Weights of a small transformer language model: 14 heads of 64.
MLP neurons of a small language model. Each row is named by its layer, matrix (down: output weights) and neuron, and shows model dimensions 394-585. Each number is 500 + 40 x the weight over its row's rms, rounded and kept within 0 to 999. Numbers have three digits each.
A block is one neuron, or neurons of one layer that tend to fire together. After each block is what it responds to, as a language model described it from the Wikipedia text at the highest values.

L6.down844:504514504532464445473475419484501456467499551471485509481485474534495482537471455484567492468542477579512524463424497523552494479469518457468533577557505486500471499466560442481552558486496462463506502465480494506545463523463459511506501523539478489466580536507466509618422557510585443481503547494488517507611540502588537501422481523474521537521457488519507478538503482539464485444498510469507552412469462453531498514497499495486507481434488481406485468503450526495506466472517586534508535496516484485503459518527537539500462451477541492436412527534505456439534439512500569551
Description: Eastern European name starts. First pieces of Slavic, Baltic, Greek or other Eastern European names and words, often in tables or lists, e.g. Z(inaida), K(oz)ell, N(itra).

L4.down1106:531520513533535495473494453466496522539483468528477450511490539517539509546503496536472513473465494542524499451477524557455601450473511534500524501568420518471526576499446494515502515548510524455494529546497486573558498519554520491496487606559476491464463525522489546576561497553548506551502469613557481541517500455414477503498544495427535481497493503531580511487440531493498601467483486526551495427499483509524507462482482550475421506481538503497464529480456538499468475486546538511536552485424499489494496452564483556535497455443444453539495540488530485555554517568415455493
L4.down2375:451566416457484491524532440451546507539502397521411463535507517488389498528422493561486520442542526575471543451505432586495526525475478548526440429474516428515511464417469468526510531469492488486556539540573517456551517494451507473567483523502474534486525472561509491487603512460508470404511518497530505490497453512467580477508473496472544540486535504511527599528595507537580477580521588464484516496533449475562500515476514486539468550524484467552479466490511476459473421537482596594491528548513479448480457562566546477463576510462487625505506497523525476527524565552560530518
L4.down2506:402508482477551533475503440536499436434505482554501507496500450493520464495495515551446509494512512490570495532529442524533455614438419467468489520489510424461511602450519465446507527475522465449495463508464489527539537480533469506461562557538454473490541487458513494524451481542531548459436500545518477486502463467504495462496534505561534501460525526526426496527505528493489542493490440525490537514531497545477431513498595468527492481498503582510512460468477457446526491469512468476486455535548613475436460516496497485548473504523495520461520426512486599520469446531488533496
L4.down2549:444434463554557519509488433546495541507553478538493480519508520512460480517488456546468459456500549567492498495490447487499424464546487506504498520573457444521475437514509473483521512555543480405548491445458493476471552561499492511480524524418430442428475517496489487477500534529553483420505583476460473494499465487488520503455502474513498589507505528516485491532500549493504390524547486537503531519539505571569429520517546478407508483550474515505496507535454480491464532477481542520494523555490516509501454543573498492476535549438483493498515560526548487543540483468480492499
L4.down2831:504498503558564559518549506506521511477569443469516462509572447523503520567457455490515514427509543491525445515483464471478536459565535513569420508508562442427492476472492506483524510532576510455483461508516523463491575474503482503517432491461489519584542448503458517487479465437501468433491505517528486490520457573489497475470481502533482502530475530539519475467489597536495485543516568572503512491479480450487544483525554528553448437498495525486501510531480447522431522465481512552551469586457487497494525452558496496485511524425458480561500516525489599493461485512492533490
L4.down3056:400469440483510475561457559479542427521500500471505498505501492516456465490477556444509426575562514498466438505502486541519557525451493524565515529481456472482480591544516504458467483519480487503477488473508461519518436561552492503457423526502497463480529552507486456489574506495511543501501501513401463558446492491467500521566545554562484526489504476496533472502550522452548447449489480517470570542503512468546459420545433411591498514472471529548427438479474472547516503462503578499505527451476574453491455556528546452540423487500452471516485556513447556501423519559532535534
L4.down3753:463458509542444478520577498496574574470505439443467440578511536535389461502561480424588483501517502506439547513511438523485474516509533456532460498497530515493464442468553445507584498457474512503412530524543479500540429474459457408449543553443464500526482523624522432493440573516491493571477498461487458403467488485472562514508471447520467494544528507401504543521551503487516537506397558489501521496495545500488530446391472495460496476551516415467528498531508584512480512482470504512513511512467444460524482509451537427482530489510546553490518522528486528457466558532534508481
L4.down4344:452467463539542545480460499454524497533463503525536539502496432479532534463537513537515534509508501525487526543488456531452520586492489455518507511518434487380467524484542459534474508448531424511526518508581463546538448460516578439477487460519556519528504481489493426429458536575493543494557548527480500448529496436473468548416500498508549508460505498510515494514500480482383560539444540493530518528486444452523499479494493455507532484539493467492514499535504462501505498475490511465516571537502513549479500466531463559487420551471470545538558497450522480557530533428448488475
Description: Initial P in foreign names. First word-piece of non-English proper names and abbreviations, especially capital P (also M, K), as in Poulos, Poti, Pimpalzad, PDC.

L5.down2130:483472462471479466495491520466470472526469499492516496584500481564508462540559442473480510490444487534557471460486486541493499456517487504548520547469438525480448579521499531424431507521469541547550550543541523513438449481523563500487467501508512497528451472535479500458542499456546572478493533532489553531432513490502465472474531552470472462538554456523471536567499519497431526504514455500531510482564608473525500512483557461530493471570517537440593483468497516470505490544552424482542534444608519550477527535515478465536585428492500574530503502502479508532459429531476510512
L5.down2810:419531580541461521452498438492598421452535529474493534471541509482508488525503527573486571487436444508489428530501507489495515449488516515493460551533544553570459543431545501520539542500486448454495493543499467514452500475543548467483514511543492539521518552502541526483504498478487522496530490497477563510473514495517456542516471514582523562526497516415515606571486548517474511513472447522514417467474480414498498495476599521492531630523520497583574592515500460515455483451560479417504462535532541520446582510461532416599423507447418537544538542493456503469515528507444534467
L5.down2825:475458493456485526517468533570469481534437487444503478486563525479543439482422552495464480522484452526565549436454549470481593543476418498539540515510532574564510562441566554456507491414438539488549588434509436449461523466514530487495440487494451522454430470482547488470501545514541507500529534465500490453501622490439458438510497544524459472479490538552477458546557574572492507476450549499546452518468556481536530548561512458461485543466550486511486470486577468501554504463432551518502526523535570496520514540497442503548578517494465504538568478464456499527473493500532496488
L5.down3269:484523503538491451510472546490489502448580494500573487483515565583462521529536537486440506532521531536536470515486578455485552530459499544545503465508481524504487500462514551536540515530493403529472487537495482448577530473542486489512470485489484486452476460447500534497458513527531525461459490439564505468505553467455501529550482480528491546525538536495527569461553518453476450503524453540487446508485485497460516550515541511482568447464487560538506508429542475528436508491461486513391497533545510523512506408551516560481505499495496508524503493472499523492492524542479564450
L5.down4072:494499478524457549504542535484516465581449437499531558541489457466502509461496571432458471531501527490463538495443504500473423473533513555507464500529576443496465533500488443517469497496523457576521493532430461545406517524556466514516510552503521507521442462471497459442591474464536478475509465558507468479447502524506444542546533565447497470458442508504473498522468453519495456453477507460483445475558509443482529536493482505479489453565494480431470508516522474507494506452551385482497478504459440412413504503511595467558487512487537486445557566500523513467492452405483469527
L5.down4480:551452467465458435527537461489520490571481482459462492481538527563462479489525438575478554504511522519469498558517518504529536508523393437529412533519525529485555491505481519521484528528468452523475460460507525504474542452467463485476572478546428489516527456507518520497478523546477512530493510428503553479522529552567470444516626553499440502542425526461516432470498552480572426392496521461571540434509540520519486500507497534494466454435438578557533572482452571479485472486458536453435501519507507441479488481473546530480524468486538510512478524559500528500459394577463506526
L5.down4980:469493467541521480414421529570487452507485531499501482522575515505547527491412583476468477528429510505471458476600559509485480575547467494539500559452578527512503468504490480489476500520462494486531485507412463441557521519415474463522522516397441468508467475496550557458500470538475504532442554551584560526533480397473423562541431505446537508515517500544583475537501501502454544489461507545631436483452521500502494414439560524555510462477515591488499429427500497512525498543430449473469553482499468455473496548483507550478492442523597463542544438523436512437510504559472505501
L5.down5111:591482455549434521456479499507468460509495479561561463527562478530522523456569527523533461514455512515569459454484437491526520455492480508473501505532562495489550501477497559501487534528524508523514512489563561563401440497486593473491456535527523595451466539485521470571505564503512538502504463499469508517471531483489483437521527527484438564591464486545520527592492553461558499531494540439527468474530508526475539561526518488515469458585512492543507497542534541582597514495588606507472472461494468483509483445463496552511495496452534506458475475438458538457447517468504558531
Description: Mid-name pieces, narrative verbs. Middle word pieces of foreign, often Slavic, personal names in sports tables and lists (Vat-utin, Gor-an, Djok-ovic), plus verbs or adverbs right after a subject in narrative (refused, named, actually).

L6.down795:470437516501479475549541481490458483542542526492458523473492499446461515569430458473452589528436560492506471536545486548517513540438479478519529468472520505488466505505565472473508542486526565480439492473480537482549488504547516500454497467490554570496508466450509481581565471441483467487542469490480504501490537551542475518598498514498542557419488480572477479470543467468508555442486505482443491497538517511555445514529464482522454568492521524425494436528487416495476538452446517564535472490520539450478500508461538444505467502495408483523594505572550508431492584516480557568
Description: Empty table cells. Blank cells, or a single value like 0 or a dash, between pipes in Wikipedia tables, often the last column before a row break (filmography notes, election results).

L4.down1066:448550550580453505501541531445525510484522515491548561547526528544465546505540478489511454486538490402520479631501513519453488494476493538489502515444460501582405467540505579454521471454466434502509535465540477511496465448605473473448539497493508464537483512523559556499377528520578484471452469542532487501516516405458491534549498520408530486436534546555517498424498517494480476502492491511493463510519492551444443517523523528509456507446481509451575515479523461468494481440508453496517526500473485503472511491537504499526505500555462460525444457502459589471512448499500573450
L4.down1293:471536475518522473546517480546572474469623445562498544494478389497488461464522522520471509585557564486540462518520567520509446454504432488433521538504509505520501518565558437504558518504566516522539481438510461516533508511551533535522547485469496474445531511416528489462492516515513527559442510506482515480532453492542496545439545542534536501544469530571568512490482505521464523555486610503512543565480519584490502483433562463478529451501437491536478460517438508478450449450597505493477471521433493477500502471496567451433644475506488525470562492521553452492414486527458488533
L4.down2311:449491520473494468548527482507517551549538516520507448517509482481540421451444469550459461549444533525470532554498511548504456546522464494463520535519425502536487565612504464460446461500412504425481457444572485393485500452611486474506533553447563513560488443458540454473533564540520508558522493454546498549443400564517519550519471490415511505626433475485484506504423429527526528561451496513513500544538535513610523509442527476485565516467531508514494448539417498477549553552582542526519508467436532489447517477591456515489543529463531499465510580556593543560412500508495515543
L4.down2435:582488489559489453492491549568498525482493491531444554457422494493474454567470470541587494515499524531525459426451544529504585479488418518415523492541488552536577501555479516464493504487453492507501496502489530516514460453562502556453534499551478501492582495548517483437449501496452538484465489539454484469517537532548498526497548499506446449437575442482456480583479551530467515463479553579474509546429583460447452493543500503487494543507519564516476539454506504474432555468505532543457460385523447512504511467471506567469465472502576421505447548480480505524499547564456477456
L4.down3460:427459476464454470467486490535557473429506509571584467460554545504446449497563471596481554475527574523589513535496515495468413523547476457504532514517498513539484506526452491471575508591513495577518478521412554467517505477548517557541547436468476496526454512463480438474520450509453500583555563563450447510516550581502525553431499495561562535514577455520532510521492491474461549454543523478505531533454471486532489531502502495444590439492495523532484477520497522515479406439481440438452465489485518439433455499433512485542519494502562556499565476544471499551482461526556516541
L4.down3514:571514489483422554469425557520537575483522500418487516503485542556510507461501460499502474520470504461401528536449582508513464463507424491525537553522525532502464516440465524493547478478528473459504537460590483446469448523499529518549595482597467502485512485446526530534516489476517509520438423514523482518537499471496426452554476500565512510508510436580502511423474565417546387593502484514478496482470446444460536516436504488461455476482558478505501473461477524413505489511491542528520521552420485493502456452499488486454516436453532553526483499552512517446432481486419507491
L4.down4237:459513489542520500503495558467497468488458459528600511529465484487523480447475490439491476490459542490559490532512460516568411525429475490479541478502458502444427466529374441515540618481393456547548456563470535522420554500542526506490481533485487442525466560466497472536483501498493505525496517433430563516563478518469459481488539512414472611455551485494452487512493541469477451518510511477489470497519495479495534527567470463473587512500505504521509448527508529544503446488538500468518506481569496546458492434440571512511476486476507475511439506439525523521531514492444489485
L4.down5083:540531557547533522496478524527508515419522553480483531475457508498485410539465509483482473463465544534545492520562452495472459533472609476425532500414451496518561546486488434469496607527527591551495487583514550558444525572533554527546497501455550556521528565516512459440471510435526452524480433509459481388487508530534509511501547543539479539538540534526581547475470529539553532557540552501473566497482459571523477489438470508528460502454529464585541540526496448491551522521424525485467455506522489531461506477512519424555521507472438483509585479582496492562454438505472535489
Description: Number-separating symbols. Symbols between numbers in data, mostly score dashes like 2–1, also coordinate degrees, signed table values (+5.8, −4.0), date-range dashes.

L6.down415:526521558458545512557500571538498553456487505500472509496496518530494438489577512485544491434444555463488479495428383511575502484525519444532467485498483568474480569476481483518549500503468490549421499497513557481503541464509529510533478576436509519483495556522570495495453459524520482536516472532516511425521439477504471481566500438528499522511499506507542463528498499483403450491405563507525502468542505530461528474523468505513468488497483390507514466483510489440490534485594524502533481568491472460578470507449472499535525543528393506463439479483517538499547537473518508534
Description: Separators inside numbers. Punctuation separating or splitting numbers in tables and statistics, such as the dash in 0–3 scores, the decimal point in 17.1%, the comma in 9,426, the pipe between number cells, and ′ in coordinates.

L5.down916:431549483415572418571563501593571524482501503577506514556543437482486510528550527583521489500468547436453495526565496498527515479471497490511514481504482478471506466471474487527470507486451515574483486513548534488519480507487515500493485467483491574473505549545514543476431472475509555433538480480446504524415507509452504477524455566520585468429522542508467474508489485547519512464523457522420492549517549523527493501488479470502461456498515478541484435496532483490546512468481541532444473482512534467476396492514514518509525492516511500497614408494504510463449528500477584499
L5.down1627:504552528508490480461511537474554447484501507512482500474469532407488582538578512374548535494490489492486515476512478513487492509497480541481520564525483513473481474413519451477417486524550529500504478509533435480471502494488467519475556470520585520482521485457526492572507487549495465472525525449502502509551457534497507494618531474557502464433550432473496481422484447508531467530478459482494507487457517534448473580605523590565452485538514527542451612590552461467524479419522468521465545528477522483482493515522509524485471469454520455505466522496570446535575550450512491491
L5.down1795:548509465462448494481519578571524557458485497458547518418474506456544537465552443504530492536468539434515480480467531429508468544485478488502555509544535431539552494511510526558447447478480493456493544517576506508585462503477418470499532616520527448475467528507577475488441495514479528521465424494602512449521585478538509458529472596564508521565545520487516511530544471478546495532536568482569479545496506514478461498461498495483510502509481539519527510524565567443499479538510488485503519475480433589497505451493460524498478635539497499439417516503470560445554425504593520483
L5.down2310:434567429436514550527454514462520476405505518470575538525502466492512565553512492511482495485476509459522485510443451489547535504482486480528455555505481437512491509595373528497509488501534519513514560459534501512502464498519503472437495526494518539553541558461559513474540420494490490458510499460522509460426459513478500537538494522577513540443464547564439462509515494575492413475406483463495510556509525511590488519512573546539444528448503481519439486534504378531408474437481572434491505498508539535494507513540529524543467495553553519438484483459523464453490539453473529553
L5.down2802:512469490468469488542533538512477483486545465458489531532484471545572490446471517429467577492546481456539565534542476527516482513522475488488567530522508441532495528564562494525431445532457541389476532486528451587510484452481519575462450559514555522492523496559469539491469576497485545529543502538429440472464459506507451571451533516525574497434504477472468452478421498570475454481531542507497507539450506540494425424504430523515467484476486434467556576536516548459516482417522499496475434481543576489481471486447550531475438524545511503540560557529492509474530531512454490503
L5.down2816:465467500582521529464522527504424547529484564510557478471506530562476470474488550487430533479490502515482449583498543496529428509527410476580449501518571498545539515402495547532587497546485484495498475468486475482553528474547423455414484546474464568530493520472524511525477473533432535457472534476538466459503517571465536471480476533528492539500544509437550494443583554552531514460510506501463492534538500482533457571543492458466499516582486491469553489467542489445492500447478527522546505492568476510505445546577416551481524485493511536540502468561468454513509437532550528536
L5.down3176:461526543499449502512428431469506565476446525573529550484505485485529537578544470520543535444441530492506495483523561425493518509522507533448524591507452540539524540549482502490555501495525546492487539487599516436496510497492477414496498483496516491507505536468507492512523527434522458506485503503488526438465537519556504480463467490551445493538565589520487514548555519511549561535499469432461476480525536559512552514556514516536489526440560502458529495477556480471470554520500526436529459518536458453455513483535534491458457511515575477450437445505449512471556548559352518425
L5.down3340:485511497564474429586485519499520490502541449520431560492527449464526548502494506532540500546422545518478433497483437536502552524537458477593493490543501507489500502547518565564438455536399539519483508468474516534584471470523441531432513445464472491462497630515485475535500447516547541522444521487455534559476453518481455471506473511481499489485430487466459509500512526481576501507525482487504518517499503481518394520526526484532522460472554479517492455496489422523471479564551464581449608528493497527494434453449541493567500484540484612528551530565468480490470496538452521471
Description: Empty table cells. A blank space between two pipe characters in Wikipedia tables, often in election "Majority" or "Total votes" rows, sports rosters and heritage lists.

L6.down3801:459505487523522526547489531535531484511489552539510485512476460503406531515434419501450482553523510480440555500533497536443507551458485413474531527426517541507553567416459534520541512484550579490514601455452551577503519541546579492527421536515552576490474498471565481457498478523506582501499488565460492505469472518388551436418514529464526523549517510458545517510475481467509507489458509457505546444527435534489460564468545495549495524482572378526478473445533487449504559541421564520547470515515507498472497475552514503536560407501537468490529435516559484540536482451503498569
Description: Arabic article Al-. Mostly the Arabic article Al or al opening hyphenated names such as Al-Raed, Al-Shorta and al-Sharqiya, often in football tables; weaker on scattered name-initial fragments such as Hal, Min, k(haraj).

L5.down1057:487489412482514580516464472523541567526477508456466506533546508547504503518494511528510531519456502572476487523514488561507519545503538494519503489475508503540468538471488505548499571504478510476517430447568467537499503451472518486548531474485479430491537520433517509530487509486517482490491494445531446462538529540545501517433503508470438553426472451475399518476501602488528442523537445578456588450438538457463527478458519482516478485469519483532539451458521493500532536508497617477452503428514517511480505449482500471537434492513493494545467492482575486531525516545505511437
L5.down1063:556537471557441523394508470586549466540516420521550503516507427511440467446432514518552518471489538448481460516456453455445536484536489519482571495422545488477510489506497446480513589545388539511545474499479488493536500519498492463496537425458513502488512524520495548464455467522456442501436483549500513533493509519482513519495447546500570446504504494499506484505509515523511551509416557506599560483547486548507431461516464483536457472511473478496536470490497526473520501551491561497504500467481383524477503499501536547475446485460617534533444463564509539456499507482486480405
L5.down1495:517482487429532482521476515544546509460499462437570496528455516481470483494522545545539438541421516472429524507502488526556528506521534582453453459571521488605445430504477433492467554461583505551528462458518446522502420562455535511525492549509487547471542441530484505499429477541479500475517443465514485486519512532515486527566444428520454430476481533452505577574458529486520517483491494509522512479554471477473455577527469591460527498473511497544570574648525461421558507485519564429541451496471416542481521480486473442518552484458470563513521560486464397544503580517549559527
L5.down1576:501556586461481507529511461506435484536526514494463508482562536513542496508481477517558476506510488496561516509530503522471506524592468565586549472560456455498480544510438519493453549453486451478477520588488556506466493485517521525498562490501473399446513466434497503493467517515530470413492495458547514502407525460445545510572507503513471481573531548478497467467599479515570516497537541509545467507543543523496452506483620450524545547457537472540512514558608512489536509473431494427512475577485490478513446525540511498505473491430504527450537471535546437407500506558499486407
L5.down1591:494496532534492535534442514536524554470469465483447466492479560546490511432494494453492513492547535476545521514443569446458423563515494539514462412527561520439475482523463543478438553454503493465508504499424513541485530488479515535563469556475506477513493460561498546423515484525449501575547549520564460438531532514528508503545461483512475533481514560476497409538474442450493516535525541532518506419480536468519451500587479459529488575535483502465519547487466492517477494521476596534503506425503473488533539444460536516461497516470577430497577460532498504491538397456519488454
L5.down1895:481470600512430452564557442521503462511452524546559462497504486493497505412531511451493471468466494548630424446531464480464410457505474500463546551515470506493536521430491471442468536465533507473490463478535466497486433494520554500523490528522536479472498479522498581511489500574492533559492486520460536457478471530483460498486541534524477585427464505423452566506422483467517494462542450479533501525441566502483451478455538522490508523508486503486487462478533498493506456536524486515475484474485586530544569484510566468559454427515545481470460559541456501507496571526502488538
L5.down3045:527520472481579499471509585512514536423473476497529532501575477507471468470448475494496520533481481523456487548521490506527508525534486537484475477524540493478579496474583488444491515510458481528499517549521546477460492534468515465482487498492536540567592500508501510528504477527464451507441464503487604474538422558554578481448406470495464480494528535524463514480609556561455484522484513474531447473515492513467449468478535396482500480476556490464458457547512503501435529540495540544519562493518511466479528492498409415523494464505501514443494465493481537494553501577512528544
L5.down4191:447479536530493496487585461461508507509486518503532506481425474577556404489494466524515496461495525513535453456513558426546505530520438481493508514484435511522495479457542546475573525436622502517548485466431429537491465564488446450517510488525512592569496570486481491559500420545476455467477571476526507490532512501526402489431462507434544512467542501489490522493501533481512561534516467515480563495504407450531542454501462461500506582498486460509498487539544472485465493477433520466460462611500492494459479518520526530492556415456473550477517504447554450456529543502491468543
Description: Start of multi-token names. The first piece of a multi-part proper name, mostly Arabic "Al" before a hyphen (Al-Raed, Al-Zawraa), often in sports tables and lists; also Alhambra, Jean-Guy, LeMax.

L4.down258:487483518494530552529488535457511424534416486513584490516548497547556503463558499476532520489527490481497457511564492475549473521455457487554485474463513455428440513461566547459486483474422526536460476515514464501475601524512480513492467530471457417501546476522499537503487503499532528456489483459550587495440519538453453567467524460506503463457516472446490491456518425471496490527447460556607491484526465531440480566538500509498484447524504433449505502500600506569632545486513461435490524477569557537465518546465491515543488488480562485474499558463593519440443525511500522570
L4.down396:529439494503480508506510451517487497489506503447506509500540523522508480452538475393476512529530500535504441559493515461586512458495454484521510508437485420468467493484497543453517483435480528489502530543505443576492554565490496535498554526483488441490514496540500486523543468497417487497591495506559470476491523529529434525478531521471450495535488463459494433496504453491445506470575483502511518434521569456519465546540536455507557515474489496424566502521538431516577536478459527472483566475564592530506453468475511501504476519499500511525533477458487550453510562476467502501
L4.down1609:462484492451466496546489508509495527503488493515536509463539460497593514439525443460466500492507368427480498505487612477565504487522522516491481475528447487538469586564445531533454549540449553544562502510563452481502561490539477544489472518510548547504502416500495562496503511532469575464484565479509493509500547546518544437464496538463524538470504475564458551484551431445509464565583520460491505457434488531525492482525457479524512480573502526504508454497392529492529554499537521456502467528445513431596549532459527491474509518462505391465552491591482486473480575477483493481
L4.down1787:481551516444482432494430530475532505529498448446462508543535459500515527447473482563518513466489523464423539565489504484477515516522489470525407481559536451489464527512513463510540491564522487386557549480502584546506527537495468597537533522518535523497471451524507526421518499472461508462499492538499509484509443537519495485508482538535480540507539447555465518490559467433538540541469525462489532461592580506530503423495492463505462499596492449516574452499511509480426594411488582541498462474467528440520440489543480483470492575457488511495482567560514515489575551496454497512
L4.down2151:557486514514465506489559561486474431486479506577588392623475448508491588505539499541452516508490541495465507500496519474559509426403424476492523509503452535557464532454574463547491450537483511566523585472492590512571594564529441535446493440516445512468510546525564515468460474495477561454546469453514417466492503499477557531461550475558543516415478402464519548511525525534487534447491538564502523402438495500502490546467481464488502511521521587552518442553490429464558569494459564548483434502447466519538530541493487426550507539469560470531517472523562480435535528494469502480
L4.down3672:512482497466430541493450475486460499458486503496450548549512511469520496475528479475504529466484498475535401496509544483463526575522461509567476528509467472516470457512474474514470488478469560544547493498452491492471546526497499470467492472436558542521557517521503664476474447456505520475494571486508494490466482507500464572532544513517462474488556572422553515505562550620519529512466480520432496439505471411558451475498503491538491565426546412425488477582480487479605468502440560533524539528548433530500513446488507548496517557514465402550463444522450527483456537517463495478
L4.down4086:512475536489514446522518465481505479575486466539442471530526481553454504510389487512546523483526499535492431453434550510508475560455578458530456449505555472439557517518477513463453489475477574493485506531526481487538557518497515530424507588511531455484549497537574488455554548462459541482461584513538420555471486566501501498542552522503476484466462471460483428527428562536456515462484575464508436498555443444509566590492498426458484523527489447495524484469452494493524524550565560476545525505534544476542445456546529478475466480423582499473517450489477481482449536478496521593
L4.down5263:493523487490422516567450579453436515450462491525463475496542498581487468540556547482542451500437540466431457477556518503500558495480501480527516513536535448485473507442532493566533532497444446458510555471451533494447554511538501519481460418507490510485510467503428467477477469526524593521571584461525623484518493468484470452518506449503499372527485509509530495435489444510547495482487476515519480535509487508528425531585445536552478527503481518518530474480552577461582439504495550522460525511587558559477493604519551419528488448500477498635499536531502503540488571528534438524
Description: Empty table cells. A lone space token filling an empty cell between pipe separators in Wikipedia tables, mostly the blank first column of election-result rows.

L5.down301:513519531478464515491517549505553522459478566471520457511501525461498538558432527463460539515557541580526498490517531529448473525544559492464515586515524584473473539511474501456416524533478510506487580504489534506525512493539584460479498461451431514464502515506502448483478584492439533503479494452472502451495477543380515521521464501559515521468541521493539490480492466552524436533510538475489466517565525478524502490576406483449564514447552513504451531469519486530546472525507438555530399482496413463435551536459489481472532529499457459497569500512514544449461493522535526473
L5.down1110:481566508524560503491488498507470448486551493412523532495493543500467453420488420494449536469499468562563468498525481485560480427540449478502382501469555495492531610533490515523534469471495474515494531473438506536531506406475485472505562508452522491494535507508549489525512530565479529524527502488526532546521533495536474553500609456514522527473492479534448506500547516524438498477533599439524448491441556518445514527490519447520457463541519508512473493513485452414524534471534520444460513433484479444445413514448494546470514508500497515439476465518454488489497538480528526572
L5.down1828:496424556492498532554521515526492490452542467547467465497511476531530478477494533410498493563499511498528562509517415515480489460470488438483501478481505615536551562518515540463515530443465519491462498539487434573501484515482485517480496503463457534440513394579530443507480532569497488514529485516506484470591452532519504545477539543467502529449447478550482485567382511466404577454476578512484472503549483487520448487513413539406552550520504439542561505567518455475559489475486501512542484478505438434476502539474486467504547550391572506581513484466447459496464427489479404461
L5.down3564:531485473488464512462533473531497465499469498548455503562482541472483491504446437495475459542521542479557554480451502467532529616571432481488490435462510517568465535603490523482477471480572517538491515528559536515431444521535455505532472537417451582554541519547470468466554530479496539449533453599490474448453540490489513477500488503464494508512401537478446546481485501475505536447423578521462496524519561507526516440400498537432516525493474489470539529468497475501460485436510589459490517508417421563458463557481544552480544426502510490431564497438491513546524499479522522530
L5.down3665:581449419554488530483503507499546488488522411558453519522413538504478536543494496541451529532470496474466496485495479539496499530483544456554523527452555507471518477518606467454544476459544451474535494498502507550513482460539494559507568505553449564517562479444541519545584457522439481439520483462427563425468529451510497596485459491421561523513517501447453439508467493416507599477514575484507488484444464524576494501502528568484455459511505507427478560501497536442492530431491487554526509531498542452466419469490523523519477455468518448576464508517546472506437536541455424581
L5.down3980:461503487454517541509528574487564563486470531501481540447477487481529481536506488508492562493519457504558526433420497484535469473498469515432506435480487529510580493507437447472495417457473505462484510524425576472433574452457473462502552436456513470484470468504514494443549566520429464519425532471565505537439476533418494553558382402488556467479515533560517447517486491537528500555417612526547479443514497534506486502453546568459532524516539476534512502491510455589545523510495599530521489465568513432483558543487450465530554462453507495482567466493479519510501518468427530550
L5.down5021:486482466510526478483495490525483552472461457458529450538466462455468574493446527544518449523499455492481416524452526451493490435559496530547509460514429486546493507534463448535597537561514492466540536548491468494577433505591448492465464422529455611567568484469457500462460494525495496572547422475458578546573415489551498391539481529460447529442508534478525497482540549476603553495509519520541475524467499427460497549506504528463552562510515461496419490441524495566495395475479510518467503478441495410492519498528550470530455444570488489469475481537498559465506457441498473429
L5.down5120:450451524495474455531495454446525528508571498479582450412440553511545485454485564507468462574541501521486406458480525521583527521528471557502464501493510437514423521486432487473400514586505563432540491450493491443543529519479501533523389546507491519469472484561470492503495414488468512552517507474497467443479469522472549498505519508457477543454509499484498530535511494488456501431525464533489534541501473455487460497457574493548510529471503519552457483547558500548488503507494612482507532494519468441587537534539458468509475508507493458473480496531476536544472541434476474560
Description: Score separator dashes. The dash or hyphen between two numbers in match scores (4–1, 0-3, 3–0), plus table cell bars and heading === marks before a following value.

L4.down1615:502442464534482392538473609620402580426507574511448492478501540534508447525511529459517502550484464449469497529498523468557511515515420480557500486450492555534482495509522478482508517557482449525477588570515474526518581435497498492471488471557477488525545501468472494476515478485399458492479464482595534553546529464490506499463432513519542462594567444512465472476447441470526489469498497481437492490480521565484473510468432524490477488527472463458477471567535542450504534496549532532504507537482528447512563464485436464571441433487496452515525551502551515530536488511515521519
L4.down2286:511504532472468548487500431495415488482518577538489459504488514455489561536539476523507482460510537480467493478534498528488561489515500583483470448492425463526529506523506477537456474511458470559459511509474490422427504564406569562497582514556477458485552483517475499501486526542527462416589521516536430455452513436443511421509563509483505518487500555517490477492516451509493507557580417471479582486477428554479523429444468550525504444454488529513451549511482536490529478490496519524418504507544546496496527461446462459495545571496524501495489511548490467501534528521493511562
L4.down3643:488496526546418445479554557528470539502418505520461516576562460510509478503485402519487537493518523556522554446484588502473570516536495512497499438445536476519493582515497523479467481460585509578511467471502554471487519500488517516510551444582477411470571560446543495479462486487487463499435499497463555559463499523491569551556502489466497492491500489467524508474523452536515467546522502610500486457495485534488510469523558493502501518478419453476451494477486541510489455534440498487513525491453492582490495461458460427513413431484540415504544561567495437424534449478567487495
L4.down4076:476568466559507473478475475483550422560499486437472475527495525521501520501519511509542500477455468521527536464526458550475485458442487521496491435473508494459459482470580490498498633530466509499496509474512456526469483568527561525541535587501454549514477520612634461496487599430467477541541523505458523464562533430455471517524530554478508441479534557532513430473515473522567411481493492491470555516429471501499529518486472525500517521525498471465433508573503467510494529540531461519531517583477509521432489499442480533540490528538493474532492451519508472484531421433441471551
L4.down4264:489484445521530474556542465441491508475528515447429578507519503515474524550534473433525454523529526447509505470488468524404475600620445614455479470510504528543480507508540550492482516455455573558515486467524556464460530485458423535509553495538521493436514518489448477507548446503523487459502447460556492489521499504446504448552430493492400501545469511436527552519572489520607479567540499501497478451550453506547478464514509497574522509502506449522496544540535436435521565504509627473478506466604436500435539469495554511492512520541546522555529498461512486551458445466470522523
L4.down4808:426577565432526540540479477500500486549485496516499491467448498525493498484462461533528536453411514471476544510467472497463537452509445474457440566531460468525493475435468479453563551384532578502571487471547509511516510518541505520515525559577489451444455610462496497526454473517481479536514469552482519422632560380474414472483510504558541589449512507511518486504479532526476487454485499557494531469505464399535505497481571513448489555529469509429439549469481494509478528439524502436508551505469530448530482541456545581565474534474525490469472490497458485539491438479530452491
L4.down4972:504509526487520427491574515479448479540490475497474501512516509468529521489495482529441530519488506439507499475471566485428572511543451568476479514436502504570527520425551489507459527524462506543549491574454495547546520507519507496459560526493525413480529497538498519556523486481474482503505578491537639458482462458484464531547501552489491507531575512440517470506544505503516579560551435463461385536512488494521518623529453511468544453505557450485485501510573474551467441512577510497518520507587559544528458496619455567500470390500543549574489473582515486513534508476495531531
L4.down5328:469510499472478484505474488461566550511453451482516483486511385423449470513488490461489529548532515437545483514489485584517517503605501613539472490446432501545506501531468492464491494421497576453495497465391509562406517570411533476587543499485479489501462446462505461612542507462498448485502549502521536526525457499556528503530500443509500403508510501457515537509511547483517493492525480539445404444471560545544509504473469482425492498520520550470492508454509491555541541514631453523492475586546532486521429456537467457529494481450498517520468580495508604524575478564518448532
Description: Arabic "Al" name prefix. The Arabic article Al/al at the start of club and place names, mostly in sports tables, e.g. Al-Zawraa, Al-Wehda, Ahrar al-Sharqiya; also the first piece of other proper names.